{
  "head_dim": 128,
  "hidden_act": "geglu",
  "norm_eps": 1e-05,
  "init_std_o": 0.0102,
  "optimizer": "muon_variant",
  "batch_tokens": [32768, 65536, 131072],
  "train_tokens": 364700000
}
MLP neurons of a small language model. Each row is named by its layer, matrix (gate and up: input weights) and neuron, and shows model dimensions 16-143. Each number is 500 + 40 x the weight over its row's rms, rounded and kept within 0 to 999. Numbers have three digits each. A neuron's up and down rows have the sign that makes its largest values positive.
After each neuron's rows, "fires in" lists the words (lower case) most often at its 100 highest values on Wikipedia text that the model never trained on. A number after a token or word is its count.

L3.gate397:531481478499582532460501497541525452410533452508571489534532406464478459414533515468522554523504552563486530520556517607444518463522521490467526502532545455475521486482511661568515553500531442512549494459462476503441538489508510535460560523535532431494523479486544524574503407563479503507521439512467526494455529504483509491466520458495493528427517501493498562538485545541467533476554
L3.up397:512508480536541494444566537552525478501499437550508519422519457510486502500473453529442564457479531516519423430458449417498511509542478526422525441487484487515376492508475513416488580536483494537521454482493476541530551427534532497500510497501527503499476500485512550520528484474499504484440487500527484553528474594562498476496498465431458571456517552588456582590527472478511556403498
fires in: "he" 84

L3.gate243:554473566497515492478487481501453457511530443479411468498561510571518467442543497495511462492493541453474522493484531475454533499492562472456431501548456493485555451493506443562522499505469504491498530554572516476488525481535550522457565490487497515560471490477537423509496515422516514584524513505582567538531475507482520519538543505553442481605469550478508627549560542517479470541515
L3.up243:503509520534566479493498533476532444516478501534531509481510506510562472500510523526560501482517535414488616458541492477539465514481424579481448443441494527464515504508561501542480545442455513405499466511430483450570565484471528517469527455470462537557527497457532510504507513535516475498491509536467524535485484507532502555514519456456462471510489533513466549449477567524445491516459
fires in: "american" 17, "total" 10, "french" 7, "aged" 7, "time" 6, "directed" 6

L9.gate221:519428529543502455526486452479473508587497437493449555474511489499488472497497488531446457470506488482539453514520475478532455512455549479491451519403481519558494551449534470554470527529569493487483506527567514434456423450529468501572525598515508448472420508546548573492546491532571480485504501478570497535480504526543493483413515496506551479497556568443554491448553516493458488541496
L9.up221:449469521568526483467501463546445502481445550556456496425453553410426465538526449565468537489504517438510475464515542466478443584455519515502478509445510501516469496569457550483466466515517486467467557455516494460525478513506534565448451457443513480458462519461546543524536527511459528490569421492483454514449517460418478422494459536559425511522534570553497426430523493500501491510602
fires in: "in" 43, "institute" 7, "initiative" 4

L4.gate105:471490501434566543538511477461583580498483526448525490386569484515499542550540413471476457573515560526503447477497464502463467516523496430478556443509420490539476531513512449481547402485460509449433572479485448484485423492480505510535472435476488523555512564458456541507465516462501513530424495484463464470480454488572543486491436543524484566573449548534439492497496470482501443545571
L4.up105:526522429552511502430510513443528559527446448500500489483503481473486459469493463512486458519465482466448438468451575546460516541500511520483568487460448492498481462468514448574480423465533506481484557594523443485504460476541384528515443539538467525543488469481583509469539482422524478469467456472495505473478500471492545545543476510524443530478474441508492493485496519519498469471491
fires in: "would" 30, "to" 23, "could" 16, "will" 10, "help" 5, "can" 5

L2.gate158:513499512479462543474570565527462450482546508429435571496517492506453569550474431566479536456497506595502468462477476456499466562493545506454495463549464506588509535509482514456487531479400473503471471500515484522536595507555433511444503529512599516421473518567472509563475596493547438504497541492467512484519432481494457456495525504546526507447543549497573503489489530469504458522553
L2.up158:511479533436445499507479476495542527476537497550485531547461460510509548536541494462538523507505523587429537487465517527459473477470534590482532493475457486398493476508452486507505460515482549559513535534544499447462468489463526454517514493573460465492488556512527494500549551481515492454500497615504493525433527493501445519505497478444462488503537481460500561413457488532412517525538
fires in: "department" 11, "took" 10, "drug" 8, "takes" 8, "take" 7, "platform" 6

L9.gate91:537562516552562580553482473441606534505513494526573519564517523430495561530504527504505513540480515473496461449449555488485486509458511578453503499549497504544469454507505479539496468527496570440527529504427525503552508452474502465579625514499556489479451460461499492535489438452532566478476503528443466504415550531465568492547430478531504536496523592503498428463594524534568500531523
L9.up91:496538534440467492544537514532514556515551514491582435455482523524535558527529490518525568507449547540437481470494534485510479466434506500438568464512418455540427487485517540474510489469547445422508513584484483518396502523497541551431499471488492443573511493514524441509527516384473534490520480422452544510527491442477555452514494497537486546537516519506567546459518517550507520496530
fires in: "to" 28, "would" 24, "may" 13, "can" 11, "could" 10

L11.gate412:525541487531440544462520453524466404539488496485486495500495491497536447544475494508470596518479552443502524483488534514463566497532533524590457510502523511459535582455492519479557522466500519472537546514576536516511473480462383409445487525479482524529481497506490572433522467502490553470490521516529517510517488467527505451446416497474461412537470577472463566461455517513453474545541
L11.up412:455503537513582526484502466476514463456469565523487470464499475461556426548507570501536453512479506532468492486462608499529534528496533596528521508521520482462460485509518560520494526532589482540529542493458527552595469470487474492438510493501533493511442444564484507449488427537521462477454513455499527558496537541558543509461469498549521515502433525540492457548415559538486482502533
fires in: "in" 25, "0" 15, "1" 8, "2" 6

L4.gate82:536435563516455571493473523478487503489427500489549526456458509505513590569530516506533477505494465523489468547501519560450424491467536482505480610459485472522561420429490549534512497472495567492510502482567447473489488412480518460427477543423545524571452531495479486518487502435370459469467586493527531456509544423490465549568471467526467445426414508455536511536514556467478512479533
L4.up82:518532451557486522526634525467547519502496535485401573514473524470534505478452537502489449496521492568530438515512511550556492486478535504464504526491508486436482489469491561490471525491452482520498503543467505542485500554488530595470507461527492472492501507478548460561470517470537538552509444518460486504541479473430440488461488525498466553511478507451523518412519495490469504486429
fires in: "4" 40, "0" 16, "2" 10, "5" 8, "forever" 6

L9.gate232:493514468479514512520503510494519542502448545459492499518530433457410510489468494474380461507520533475505516508484560414493480554515537500498368490466435487498513532508464518507463420533489505489520498560431534602554479468473421461446465494539513553533539461526507490447472391458520490530440525512508452512515453461449505493535511484497432504442492480467516427461544528497517485500548
L9.up232:497580516526514476473464595511535515531531452509533482498523531474501463530533527504549552521507462525493480485469466532490435489556508472452453574454461504455536487550486434487571416429452517426497524506484423493515485437468424524568526481493555549469521464540540539476549424570524517438527512514593521432466497504482595528497530526533474525470449535504565469524521489494495521506483
fires in: "was" 60, "is" 10, "would" 5

L3.gate498:490436412464458479491464551453524531490499543483478457551464507478568453426488486477482508474490486514417535498476461490511462480462462489556507528511520486506480496549524459552540502525530500565459477541553497507502443477499499522486488459583499470443513471503558528486508514469430536515561494455542501478514586544542561566437529501511445511485487527497462493520512503510515487507489
L3.up498:552446473530541588498452540484484558503531531537499480523452480491444471486547491548481478484493537534476491478491486461528441488478572516551595567467471526512492523542546524483529471457523491604494452526571445466462467518449536412473473404546489540515506488492491486535521521512499535491554463488597464526489531571482553548481422486507479461520448514595482541564551532514511492443538
fires in: "of" 87

L3.gate464:481484532513466510490499550519495572499508509446484516492495504490528556497473469475470573462500472462497501565478464524495521449519476489485484506515482530507451471447545510534514441534541538572520514539454521565516537443462551456436555473455440484524542447532529500489482434495551535456405525494467483462513535452415484501550502540486518492517520518520471410565575485468516514476508
L3.up464:417584504501476479547511430549490535471441542512469504438503481444397527517484493539494519475535496511493502545513488479549464463501468527534465516518601596577532466531430566486470453507504502522506530478465492486547512419532520454476482517513530485491520487462529434513578447543435531478516482441462503508459517508511525577503570460569541534427481495533527523458556495422606486515505
fires in: "as" 84, "at" 7

L3.gate414:449515572517470468473470539454462521492490509419516512470565532459507501480512533455560478540518504484517618462474501483489553522467410574525468477500407456488523529535488487549522459496529427421477504524524564464534519508481511405469459480482497521500469471477513555441474476535455556440571572461566488390404494460523508515530510473524498537469464454469451546419551523462498466486432
L3.up414:492491482472520484495537544460530490564515502459580481548470566498502478464485478510555499539510505504505552423538502437496517503467564519463476592504497514538494542549543427496444439505553443423467493537528503465498472486528561452471495516509495516529508462407491495411526444555443452516569493495554460474478521504500544454544494528558458505538420450484412392473617470516458435475509
fires in: "new" 44, "more" 17, "small" 14, "large" 10, "largest" 4

L4.gate156:474475549533489495554472458432460449548475464533506504507544462567496490491492470522484427478449498451467505527488512492482493503536558383484507506486458499516464496495447478479467446460527461466528485523471494495513526532441509475597477479497472507528450418471560548484476463499529525488511498574500472512481459514545489475485509512486533492581535469412552531498492524558446455480568
L4.up156:520446502465420537524529496471499540530450485610524480469524516571550487512536558499475486477453509480499422521470510510502439500504508556494484559530572481563505525419423539556498493448515494475461535484458437468458548508511466369467501482517555509495472529499514481517473535530569468467531442542520537484470493525542549506472441495518472521434508515475505491501579488532541518470488
fires in: "released" 26, "festival" 10, "debut" 8, "published" 8

L4.gate73:534433456511483464490479485417523527498553466553528513530489510553514449438535472476527513472520484537471545523501489512489396568503508526490511437490543540531454464483512530498487533520576517526510445517544544452486503482581549470409577474470480493466499508602520520553539497569526466484520478490493480478457473453516503453530530562492521635502551424535484496467474484491490501478450
L4.up73:534470509568405483509485499476527465513474494573462525487465567518521508520505524501529430437586552545453536529454573574520596487479472485463471532527535457504528563498579504467516512531501511468445416466488530502450485479496486407496481528527493424448495515501528545572491605483465468530438472473552535473480587500441526443510494557494498519469473488511475517510531449457499528513464
fires in: "this" 20, "second" 12, "1st" 11, "3rd" 9, "2nd" 4, "5th" 4

L2.gate489:515520511457481526493556517514494482579523466510442607514503487529501480557453487531460569526449528484481530514497511546503506493444449444550496464433503423430515522502431513482541527547462536512538542429445523479476534552460496418495495491470541541494530562518542476497509525437524477552469438482539513475518560534553542593467520423546470566544557573557542522491535472448509491507543
L2.up489:527453512497465513499585429437475486511480503512435516471463561508558490541542496547479509467534522485576522495507425527571460510495523457521532541456486485490578570465484480490557506516423497465491522532521495482506530525501487442471418499515507402515479573487545474554510462512469586523470420563509521454518475543510537499478517441446502483511562557518510520475544486447439426530517
fires in: "due" 17, "utc" 11, "details" 11, "along" 9, "alongside" 5, "demographics" 4

L2.gate288:545519534448442471471486546589514544519470512555446502479517551490488473475469500499560483521524436490588519533497455502523524508454458486463502480506516430467495436424540399439497512510449491477502382466444482518496478447486479494489501442491538513501514452451483502463530544529501517497505543518570485515547484556549503504452412521436507472529494455571489491546508518426561503535453
L2.up288:479445503561467441481502501494387500451494479502568565422471512536470444473444457537485562583509460400516480523533490512512531426527626483516541582499416411510480516464503541486576482444485483501442448554518516479502556475496526526517528497436519490538553511401495484552411497484521529615480455483501536499513431507485535533444461480458514534531491583488489549484491478534436457506447
fires in: "american" 41, "japanese" 10, "english" 10, "london" 10, "british" 7, "local" 4

L3.gate330:523504505459493472522466485554515514580500500497435542474509417486473487502570457467418603515507485553482501472524493505485500474455514510481469503516473518470459557506499517588581484499463540535489519487473457448480525461423511521508517460539479491530527488527503472493515486461535506503461582511525479585501396446511510518467477529521498458416505509540508536588488537535474483486501
L3.up330:617436506573500495488486465474473538533438434467505500582466498511464505442505500506495515533500515443474510560550478503509458510528506560499431532558459472499465570552459572464515513505546478511461504510506568484448411430531581507530473473521495548511484564518482470443509512506592515458509483540481526491503486517448487482465490521562607553481473474484460586514445470511476472392525
fires in: "a" 75, "an" 15

L10.gate190:562540563460550522483499538509463475544494498461522444460507510546511529507471491496514588519493532464508517533444467519518429510505521489550503517491473418506469463558445530496398518603418494501486504457486452561452434469480418520503521500446454487460530509532553481492499443498547529490490485460464497459520500503393501500526513546474504535578459500488558492386479451526488537500526
L10.up190:522548504479521484641526518502540454456502546490595556510493436559470500539440516485485474427457562505533540562448598414537491512509486530423520488522527564513522492521421527524499473472515491545533522481463473522453541467510549539455445538508529499432501444483534480497486499469543517475489450501480453552571534501471572510543599506470523419557481492487515448474531496512459581541540
fires in: "to" 35, "also" 18, "would" 16, "not" 8, "will" 4

L2.gate325:505461471414492516476500510556487442552401519533503584451429503536510469504595555540473487547507500485466484494442496466500485503476607505524555533535478531417494462468505535474503514422508485542490487524521510505500498468433447581473433508563565491520458498443525507491407505556505456419498451415515464549466519496532488503526509565474503550472510483464500480496489476534560466524466
L2.up325:514437525502499494424501548500517471494559507578524477562477541563492496490543489519501484526432501478527484504556556515486460507523531485515470468511526503507531536554484468508404510471479504496519495526509518608416472429543518471468509532578486456493463499472481485519423431520465600525399497435463482581542452508475606508446542540465481526464453496520507528470508451561511460505467
fires in: "new" 32, "television" 9, "teaching" 6, "temperature" 4

L10.gate3:546520514448443506529473482422529553523496490529492507525500504462474520497551451539469407462499458522508449510497537491487500512470547493558464528449500502489494525519481447574553555544533434435466458531499546473523502464542532528505468445555546453459520500578450520538462528565565458488574512529527492511460490402434489526495544527465492545493491538530488485551493546547500499416535
L10.up3:545518526478476459522467476450500513515427525557511453480546477526544479491479538455496470513430438488458499511554508496441502531465506573520517528521501457490529490515580492590482515460475497534521597484529475478527440520433518567468530491493519563548421464516478524545475442502530565541544455446523492520544516542482552491487515465542522482452560465545527475461516469429478552448457
fires in: "on" 35, "architecture" 9, "future" 5, "one" 5, "victory" 4, "march" 4

L6.gate173:529547435514471487474476465522515579549484418536505491514487523463568512514520502531496426487562416514525551538526405497459404493547494596452470473495516531556472531493468553503562504553551457480543499464445540449534517491492559505493514460498525481469459474511475430467490499471560439491464537525404470505471531532484520544506547514487498466533473511542561480574520605513569511504510
L6.up173:479504492539576525492512523497465473496520502556486446464482522482450535443565555498474474474462501493526536419439481489501451595476476442548501418478542522486433495509555474451526486531489494559493491487547516462537479464542465486550430495527568613434462540505505460491547511519565598516438445557492438476511448508522493571487472423465442542454484527426504472501520514488464499506493
fires in: "after" 36, "before" 24, "during" 14, "until" 11, "spent" 7, "on" 4

L10.gate220:478454407552568481477452511439435456472496479540492485457461544549463542529517476533576528508519505485449481425526483538500550512529495551401562492501448499521466571425461482539507542529509546507488523487444508527477506522461471453408482476538522468491519495480455530498436476453518482530585388431503421525445469530567559526540435521532499534580494492566484486551460460468476433521496
L10.up220:571456510546398504424553469465454491483428511583570525504467548520566475481475419464527549515443438600502538456568510551498521465476470532502496501526516490527567482475509561493536534480404588544510442503561427508425515529396543557512523529462528515502376517525454505519501500520517492458518573495491525508449544449504521482510534516535539471526480470525518503493452512467558508548556
fires in: "during" 19, "until" 13, "two" 11, "both" 4, "following" 4

L2.gate71:461410512475475582521529545538449540507414576532507466533456502554535580521485546501542524531477525539516489495534521471417600514538540484509474499505459484509481484499498503569383565514460498510430488518528466506464528470470453519488512543503450469523488567564517497494490533389444535606562542522488558455470470537516531524535512501551540508493507488525451459519531491448528534556450
L2.up71:472436503463448497480487473516424556441482420538517509475501495544577599511474480546517466474422518553500505499448496445485584482479503459537470500510461563493547488465496544564495518520514486542468502523495519490518512489449481547515512552499453508519516515608485508550519530444497521530491605459450536490503528476559486537571615509508477594587490506558526427492478505440540515452513
fires in: "research" 15, "football" 15, "political" 11, "military" 10, "coach" 8, "business" 8

L6.gate174:432523523489453518517497459515487534483573420581496489466548474540514456513519424515524528581527493486509586460500478442491615520475530537509508520586508524531496424456508480449521456422454503485505525527495548500503521428415485472464541499441478488539516510477546482490447469505496537458446529458431478529525436546496556495501521488567547490487503471481527411498463517470499439447571
L6.up174:500533532482528499480486435551445471470382530590448500492528456473503470450572498516539513532497477603424497488461507519494518491513537547525476494560495443539463443495464492540496428521417566434519442573536559469532537497510476494502469527525477518452467522516509548483457484529450441559425519516520498473507535487531489561445578497553521500520522449559516480554428557527515493461440
fires in: "0" 15, "defense" 13, "1" 13, "defensive" 6, "devices" 5

L2.gate435:514476514534512534518459540450526490477512488500523457524497491526471445477537490581487494480373544521421518392495480518475497510431537567522509501524508538451474459459492465512470507568542534537448484417580478450478474458408512531484526538567463577583493434488510491447456528548495486507514442466422452444489494484510552482486420555537478435538521454501499473484534441496563532523556
L2.up435:493490479480518479539528501559490447407451483490460463505570477496493498503506479441492456463470591498447485435499502494523489548555520520542492407499466497448474477491501509477551560526430470484496498441458532433524473435543489445489547514544493495587436442445472530471460541476515470570483481465448495484525413531534501454442525529468465381498511498471535622508531465496513471489472
fires in: "total" 23, "mf" 11, "men" 9, "date" 8, "season" 5

L9.gate15:449475494461484455577508462479468479527443516538512534483500473499389528547484481430552498528465524547487544436459513542449398519455487517480479495597449511454483445486504528512468496544467467441500442532551554462440524551525468490525503444505503450466501453528608510462532435444540488518460481459536506500467485512443518532429495549509476490515467501529502451508504537500457480527563
L9.up15:531444551573459496431551537550474540534544482508427437542469467498543518519488511468385450491455485493422563451499521539565485525531549551459500500470471461525512480463525485510515496516514446492417439530495476557518467497417530564475493423470561489480552547480540495475452480549524533423440469531486514519492481461492524539503445461460478601422480513509530479502519456503466528551505
fires in: "to" 61, "together" 5, "by" 5, "of" 5, "tools" 4

L9.gate305:552488492509493547444543467462499517532520502520442513471491499599521472453535489446520551474584464501486509505450470492530519550461571619475493498481450580465435502558588483466515500493452500471519540466538511422590510492487520547459526500508470492573427549545468490519551511465462513491474489494502504498512453502490530490494451504448494569399463462467530501485452535537456507517466
L9.up305:488488489510510508471529477492498519464507491528496520483546529500484428578588516489519526376471578530503547453482487516576456540476536476507559460535557445505528479564484556512473520458480507537495441525507524471486513463517474475449472505531520483529477528506524505426429507475608512517467423399499494448505496555497559509520492527486501540472552525476520495582511453547500501397529
fires in: "this" 45, "these" 17, "already" 4

L3.gate45:506486466504486437488471533513485508536486495532518457408564455473521503540527577489506399449517510525499535480512434522501556448506431551555439448533470483435482566492432482444490481453548504517390457567470475489447441508455547486442459559421474442467541466433540446497527511539517539531520482488519490488494535446493501516559475507470502379475496566512555505469424518515496533453444
L3.up45:488526470479435458484474538544493477518461528519483493544474431427488550413528476505526474482526511515500522466441495520464498563439548483485454474507518544489484542429475505523505552524467513578483557520497565521540503502541484523529486601508532476508447520493528498544533485483476483473469494538436462428478486481487430544551399541455501468463475457529592493478438519462559466515514
fires in: "was" 67, "and" 13, "became" 8

L9.gate363:519465509514487482403502538417425533491447462532469494467492542489537478485513493538505493416455489508515495518511459585540434443529471465513450501538436494493482543470473562525477473489428514525529485574437471488583444573478476498426518496536499381505486468499541539489496537568471578496464489551494485491500507478485499482543488596461521559487460508553562480474583491540465471567501
L9.up363:506471521467524462481472488491442448494513481367462517531545532444475470531543473468493523554540438465440519540499502575491473449513529454487489517577501552469493482531446596533519450480522491557433443497512385513453536533453552477561458542454549474448502476533537487550464508544480435422527487512491473459431432523451486495463493484428495476529500478445520555479507510518481520505438
fires in: "as" 68, "is" 5

L6.gate410:522471476453459492472559494502526511410529509569481439528507537490486522449456535521455509414546490454425433494491441512474485475481506534520463496484513497497551496485408494569552445534507559467513485477484503508554541554506552479555504434480535475524490626417466553500514539524571548483489515473500511441505494410502514538558539506470503491479471447469547513445502504489526491441526
L6.up410:575523438566539475505569546423508545506425473530538510450509505441508484479487494534461506469541527440529469560510506429512466426486553540565496545550485528509482512443542507405495424476499514492487437540497515498529502461502393474531443479484447506441507516451495503566476530502465484519509513535391474436452496488560525529479519464422522458478502544462467461526472495482497497414416
fires in: "and" 89, "but" 10

L2.gate162:538485564563524487446483559518485465493484456501500518496504512541495552519483503538489526441547603522478472398526489518477466496474391475598578507493564523498484484480506523497455534518475509453542492503400508488527513534456511540488457581519566550549497538657450482462529505568514507514522499471484494506457524465576442487467469541549477508534536444505533501457534513530574468516554
L2.up162:502510555546539491495552519514529560479467414517432580477503561506572532553531564503426529528459503543496455476502465490477492423549526467479581492490522456511534545480561534492415486523467537529504520534392503514509437501471499553480411582470479476561460610524466509488508501514471510476544466474446530447451554503540480446482516558543537455483514461459549510512571473538533513518517
fires in: "had" 39, "were" 10, "attempts" 5, "approximately" 5

L2.gate6:497532471460465542447500494496455486488533453503517504490509506552530507515558556504492574475503519512482484492431499558412517490484511539485497555437493457609465491460482491509476477493504519463484447548554445486475462547431525525551518508509474548501539506441590501539523505525487482535451452492522517411499541543487476466489434489492417516534476498493386503383537502482491541505427
L2.up6:570539599454517504542521495476525554526495495432477457438549474406523484576500414527459505511436533600504477487546444496533498477525467516458465452521435493414555465519492503481539550518409473606486500430492547467558490471491481528502504544471563521461538541429508486468509464427475493507524536567518414462499489536529536459563590533527527493552499533439561542565496526512522476458500
fires in: "were" 99

L2.gate26:569489500543489539446447548519472541542511494456496509578448560442502519558571498592518517547516507542521596507492458494528494531545520460494551486500510490535479480462512544502509477470459550467441493504555426485487503521480510541506566525498507550495508553489476494492449474481518531538510479526511500469495497512501455565575502467520543418486573507527480524558610463504545488512619
L2.up26:510527602488434441479521534495487485556460473527499467483583474529511484459436463505554442562494447488570501463489470465500498531524469515490533588426492488536487527485418510541583507496503435561461427441557420503543498441538452500473489496425534546516524493526518444499473476482515450501512476550498528500492477512495515484517517524488544491446555518466445418501469497498419502543478
fires in: "be" 75, "together" 8

L3.gate315:427557527426473476463479478485518484480490495534508427542556502450498478476532480486494488483593455507556531454460466485456504514426464586501569523491446504477496456548540470492534520491451520467477422538547498513519456496488471449444498501556521489537459439426528535501454563523561406429579456571488540448515536480428485547432516476515475485510554488480495469496537407457451448517507
L3.up315:509378578417431470529509417426530469494490521526552585469494496484492482430516435465493521499461467537518505504436515416453474455484542595521515466542490489496528526529555519527480454494540484529531496526566500487450468487519526453521470546516487506430506466477462499507387546501567457571492606393458496568522512508509585536481483481544508537588435469558447488547497485577488517487489
fires in: "year" 36, "years" 18, "season" 9, "months" 8, "away" 5

L4.gate264:496431503519449519542484531482483505494501550475481455535455480457508530494506484480519529464548529522539554482474521468508455478480582478480506543467470501493469481545551543456500527515501490517449507432559463551497513435484475514495507463497461455428460478483486497586495454435520486547517497486548491478521471478431493496432564468538543487460528599503499517503511536521525515443568
L4.up264:494475494491490467490507477483568453498375495474429542509481495507530493519492484497423499544499540475483498522476530474561486559462498445563519471539474465505511429467547478429551457519488529484458476517502543477540479471518461450562472541476494514528514519521505499524526512531472434554499442548551484507505495454476561503482501497571521472450438572542497514427509556544498436533516
fires in: "took" 12, "takealot" 11, "take" 9, "takes" 8, "get" 7, "taking" 6

L4.gate43:516481482550567573397486511521479481552491535467530529558494522478522524499443430514529495479521511460486538548451506499509545455541472535485485624456555432514477510529567503512488534600525464470454496439502565446490482437563489464461470535462476456500537500479538533520466503533498504533452538527465498530453484512464492499523431518477554423512550470460497516445509418510490500484570
L4.up43:532554475515483483557512452513492485533563482493473450471516560461543513509461541555474517456504549500473522493450425458512467482463434459511473514506471465526430513524521551466434488463488484456418469507467492495522513512555498482500481579504491469517518641500507444500502465506511515512504504536533526522533397451525502485575438523487456458479543454464455509520538491476461522512500
fires in: "have" 43, "had" 30, "has" 20

L2.gate149:495556466474526480447515416481515544490513452592521590495551550434414511514486537471484491494484467444436474474483553450517516478562472494572425537550522407461557523461520472498491474545448515509544555511510501461526512469529527509500492543493492495466507527571515503580417387512501541557483479520476564509483497550495516561441482512536447527427519536505532538512448502488523481513503
L2.up149:429576487512446555476537517476465527555579477474458534462510452541469573476467485455517497530568579408473515534491468506501518481481501470557516549503476415433508479490505545440516499545434469509490496567481458503482546495459516491516490550476490461437451570539490494477407496462542472515502458497528504499501545479458459560433491460505540460421620528502476514536462480497502528447588
fires in: "no" 24, "contract" 12, "e" 9, "mcelroy" 6, "pows" 5, "suburb" 4

L4.gate458:532477441501476472495493527475471484495525494485470555513509537438598581455511465496523480427538517382497464451500501528606535593502493509454499543498526494504487518526492456485516463466475545489530401474473467464627495456491560409476480513497514501527461500511449510462504512540519533498461530523554510473424511534488432558527498462411528375469540463503462472411543560523518474443530
L4.up458:498558470519484469466501592410492550463478461520525493488524466491579499470496460510515567508538518473490486386510507502499466490550598482432467499480456517554488568479560477562545492545532514550507519458559464482554425467483482420480442513468483496481539595483498483554430514554515536462433470502498519520498495493494496434470455472526486517560483523491427504446480507494526516486413
fires in: "but" 49, "when" 21, "because" 9, "while" 7, "although" 6

L4.gate32:471460504465487556515567590575532477491552493515523483491508454433500462528505482567475553498555466476499489476494492407586500493490493546479448506505523489476485473500482522481473571466580627504478468499493496579487557500473558528502498468465443469490461544521541521535476497614509456495516497500473454495520456544511496461525563463500515469543485532460529527480496469419493530517469
L4.up32:563447485476426522472506526552541498531528472438434544462526571467534428512483465493492453469528481562486443477486461525463481423431534498491532491456495517553498503442512475605539519528397520458514506480498523526567577512590568526453427541532550529498603498479515535494482587545549510510496561430481500427492483496486527461502520497501542487494527524481512459541434496473518531548462
fires in: "is" 15, "now" 9, "are" 8, "as" 7, "was" 7, "elected" 6

L6.gate172:457471460545525500520440502449555488512526480508484462477547483504487488565524536552513428466521529477540510477489470524542484435511516460498476415466459454499489454524518534541419428551434447471551487559474532451503479471567437502467486516559470490538529450511501528462597461480544584490559506513551469573452487467500554551437456626519437506510477488482488474448458500413601542506536
L6.up172:502457556591476512509587461536493533545521496500447459492463513475505535561484559426479524470525504516472541571495506454512485569516553466565506388494552482488549515428562495530485482508446456514516503506540468463477484474440457562510470573559562485531498435519508512476480417518572532508545500532521517541447511505484528500514446573513470482555443494513527542493546498502499455451506
fires in: "with" 33, "to" 20, "of" 13, "without" 4

L2.gate383:504482480480462614530449512473471602537457480468488568494436446486500412503509478544504493503436469419491429531422532506534524506457512524509478465406509490472538553514477514455523473494486538483445530436451531488529561552517522518501495379516519507473465469406513439441600551438459516508514494519476517455522466520439442516447415454505477466458459519520482461532417525482519507572497
L2.up383:476507503531509450503575530555471521529476449486514533532439561531559513442470472528516503497491452441497485505525463471454550506438520465494488538511505510496448476461497461564494563501474522397455514492507512452520528604559513521504485490534476446447451466538517516535458507535487460506551484505455520422526517514571476552529493492538473579500513480458389498495439508494471423510518
fires in: "gold" 14, "english" 10, "world" 9, "british" 7, "paris" 6, "george" 6

L11.gate59:485478519520529517517500475543496537459465473421475458491426481502482496518526512505502549529473503531524441543565476520491504452480488484527435477558499444457543493482575468464496493507525460466506468523469497414482511452464520543489515505568489480510484462404559537581453514411502478564494467461488489597441497497479447526467455488513398524546515480554463460559526471486533487484531
L11.up59:516498450461531501477442528491492491485517514446481473527529503488480451423392513544513436500483478506506524475596535512509503496561464454456487506618492513478506531534498506652500461458578516466527476465509460507438509538448434473517516522437567526510514528515444528481460513417514509548534507488586599474523536550468542518530507470452444514492456526512529544482475463465548507477471
fires in: "on" 59, "tier" 6

L3.gate290:429525504463503536494544505486537454435544491489507485496505472516490458476477527447555539511520527512505510375482516460486503580494566476489575545530495563483534482495540518479517511492532610521589520415527523513551420477474527482432473563542490476497495540533511471490509490577538440522554443483526576471566544439479490498557508528502527566540460448461485461428480491484484520525512
L3.up290:539489568477503512518567551462524465526559541490519522491483509498471489517547582483597533447584589505437489515563488453564447526501512483537531552442527487511564511487410425484521486550516539490604464420531489486493517419469507512519553513478425489539439528525514481474509495532450466513486526541527492498500444445512456502536512545483549512501499532509534446397512518434484568478555
fires in: "these" 26, "then" 20, "according" 15, "same" 11

L9.gate407:439546490548549515554431498455485485500534531490469536536444493478500484506500503595489473513504510505454469517550505482596505524474481455547522517494489484565475466507443541579531514528412470501482475500589434526559537484488515410463498421474540557536460581541544511529562454483520429503490423430449529487505430428482502470528505513469444461511499528479448528523484478476511517620485
L9.up407:479501494423514437477528464501485463526548556517513480572539534488487496536450469434557450514518493472486482504484521500499510481515523441506558474480451437467445486543515507475538473557580445467471519528440507539419482621522450500511502450481490399471399478503479485475596541512542527564476590537513600472524501512544455512567497457512504600500488504525509528497491502479492534466528
fires in: "on" 49, "favor" 5

L4.gate339:493513500518515460459507521488589432499527509511570536452563516540476491529482584550528466522479571481635502506444485458481593442529456453532480447423512546520495421575471493515515510496413500507476482544501537508496473528514421505465516533492444543492457529519448486480511512569549515529479508457498460502512490483477480571529481542474543507584472428460516523476491459529517480526521
L4.up339:424521536510533409494414495509489484491485498451492529502561478528549472494483512469474433487456423547450568509512508443527531513516553498516498479512471472538533542511481529459488554511532497450496451523444523551525516452463514536490487496531461603512459537549472551473528541481614545483520470519637472521557513529493486448418472473554567425484493548461424483517496514512473491543428
fires in: "more" 28, "party" 10, "very" 9, "girls" 5, "girl" 4